MLP neurons of a small language model. Each row is named by its layer, matrix (down: output weights) and neuron, and shows model dimensions 0-191. Each number is 128 + 32 x the weight over its row's rms, rounded and kept within 0 to 255. Numbers have three digits each. A neuron's up and down rows have the sign that makes its largest values positive.
Before each neuron's rows, "raises" lists the tokens whose logits its output raises most directly, leaving later layers aside.

raises: "ence.", "ence", "ences", "ential", "ently"
L5.down73:125180146104104094129084068145093084081135078134121114136143118143169083135112122123073120192169123093161018105091107135137129148170148113135146141130150126109158129110195124134098144132128144070110114103154138110137130122131091121075186116148135167130118134090197107127182126177118090107100164118140149085150116109155168159121173169128179107150126099150084118126078073137171133103162116140152115101109163153200079152075131064080121065149161154131183142178074201152066113093087180138114135121131112117149123136134137100115229167120142135074189143149169120139130102142096142127

raises: "ing", "n", "ing the", "ing ", "ill"
L4.down79:187131073162104122138141089203158115165162090150149119090094155128084173182171158130161088073137089115166136101176130107163118113081167061117141078139139128185127080115075105091105131144103148164128157094167118121069133112126101097146128123121182124136148116130098138121123112138196175106080135060132099174086180190080149121136169088130126120144140200155171055151127131119099104110109147162121135118124114156159208083103098104120132116065123171098130118138170129102133061141056111178155098161156069122119129090170154121135137094128152119138162164151164125108177132115068127149

raises: "ines", "ín", "in", "ida", "iro"
L5.down32:144170111089082109098131117115198202129147160153130149138158111196147123088116102087153158126088156166149095139110164141174111138150079129107167129131181093113087121115151107186117122148176155163152066150127133089109163195138049127113104084121074192139120104120105104169098132111168137111134143135188086129058100128163116142179140113109105111065070142134157076165181115133132121100169146140170115110129092184122140062139078146123135135171062126118192130150035125125132061126123127106099102147135105099120132100142135126130107124121109188165154124171105169089172163105147104069

raises: "our", "ory", "ble", "ful", "ories"
L5.down161:111155131110063188138113088136117105147188080099115060080106119102091124118146096126092049162148091109115135146136156171167135196108140141112146107074115140129167109127163191186154167156173129147120153096131107163096132127123161146111144180115128218135092138106151176133090169123112104116172060133116099200145111137115146125137139074151113147150098123149156042107082127077166154151141183090163138132101099142163142073109140127106131137117104070143122083155107160169167166124136143162068150180115112130081147151119109136120053101125116156101081113117079077148107134155185165176

raises: "ion of", "ion.", "ion,", "ions", "ion"
L5.down193:080131095091055189121159120106157088154134060162158135149167140150179106116120087147084125139122113135121082084137180203080113107102147120110117145110175092147139163150066116105165199143134090085126156149140125116131138150111166189110151155137160160084145131162118104141170128123126084172112141113126121181110105126083096201165184142101108080094139155165127110120097070067139147117131140084096098093096147156132122108069071157116162179154101198155113099156116140131107109157139142116095122155101124152032143168156081066160135182137117142123144120173145151110132093082191095163

raises: "ating the", "ski", "ailed", "ating", "ator"
L4.down46:098049144189127102116076142082092129108180113123082155127050128186127058109113083150111125141126115132127138094136125078073150160158194176141145131165075148122110128107178166128157185123120117139165122116159132132108083106139066139151186125096195077144162142130149144130115141114128112137158127164102055168176151167130133112156101140117130102169099111096089132124164155051129139125112150192121077095103131131117137104193092152081116134105048146097097151163128189145169119125131139134181167137129114143100086116190136129157106149055132112076158159158089166164159090154137139086

raises: "ches", "ad", "ales", "ched", "ient"
L4.down53:110170080111183173151119179144125091100107108095135098163126132100100139129156112157108137127139129141210113134153134140067116198157121118084098147132089132044137182143100191118114118157109129118145078103096177089154074082183196115091094111155162138165109118082134097100189114138167150090117140111176142166144132092107154167146085053189175124151171151089153098151130195165064204126120104121123117077069136101123156098124200103126070107132112126122124157135156136118164092150134137163143095116180135145121137086158103106117106120108154090110144146162145105077071110161151093116

raises: "bles", "ble", "our", "way", "present"
L5.down52:107114146145130128131093107064158120092159146093142131058090081106141108095151132110109178180143162137133118141156119172125137154128140182088091100115151169107163148184113052189094143096145181141133139098058235144133101169118139127199125169159102156096123124131168134127132130065112109172070098110108103170102113073147117114150131086139178140148102102168185117076195120095125141178143143144097138123120111144109115158121161142148156111137119024071130122119052124173121119110123129130094139125140173128128122125154147138079058117123137173110142079154118083153169116095198158146

raises: "ential", "ent.", "ently", "het", "ing that"
L5.down10:099139127126173144103144117132138118140118053115126162081154109145063153134157136109053114079176060080135072153118073137202135147108137124132169144094159123115129173158132126099123116112163115099148135121188110154095170149117083121123181094108124145152120144098138151108077123156151161099174135109179127134120164150133129181044086149114128093128145151084085080182096074125155123131168162176158084197065140084120120143099140083096131093136143150107129052158086146145118155105119177148100094141101164158105119112142197136117139077133146185175192113161124177123175166132061122115

raises: "ing", "ing the", "ing of", "ing an", "ess"
L5.down26:123102120065107101110084104106124159134185133097148141086165108130124145167107148098145137141102052113062082108115144067128165164149162128140165086162160097072169168175104069157127160128120132115189147129127134161169136167150077140131136177134033117084101136134110169136118082136147143078128125145083120126168152165114139095158101155102165138168112190137108076127141098091131125132133203121077089156126177189116100128089099143095182118104081174146170158113116177147144154138073120160172137166132108098159120153119129184111143097125090194120141051140087071142137089109096149172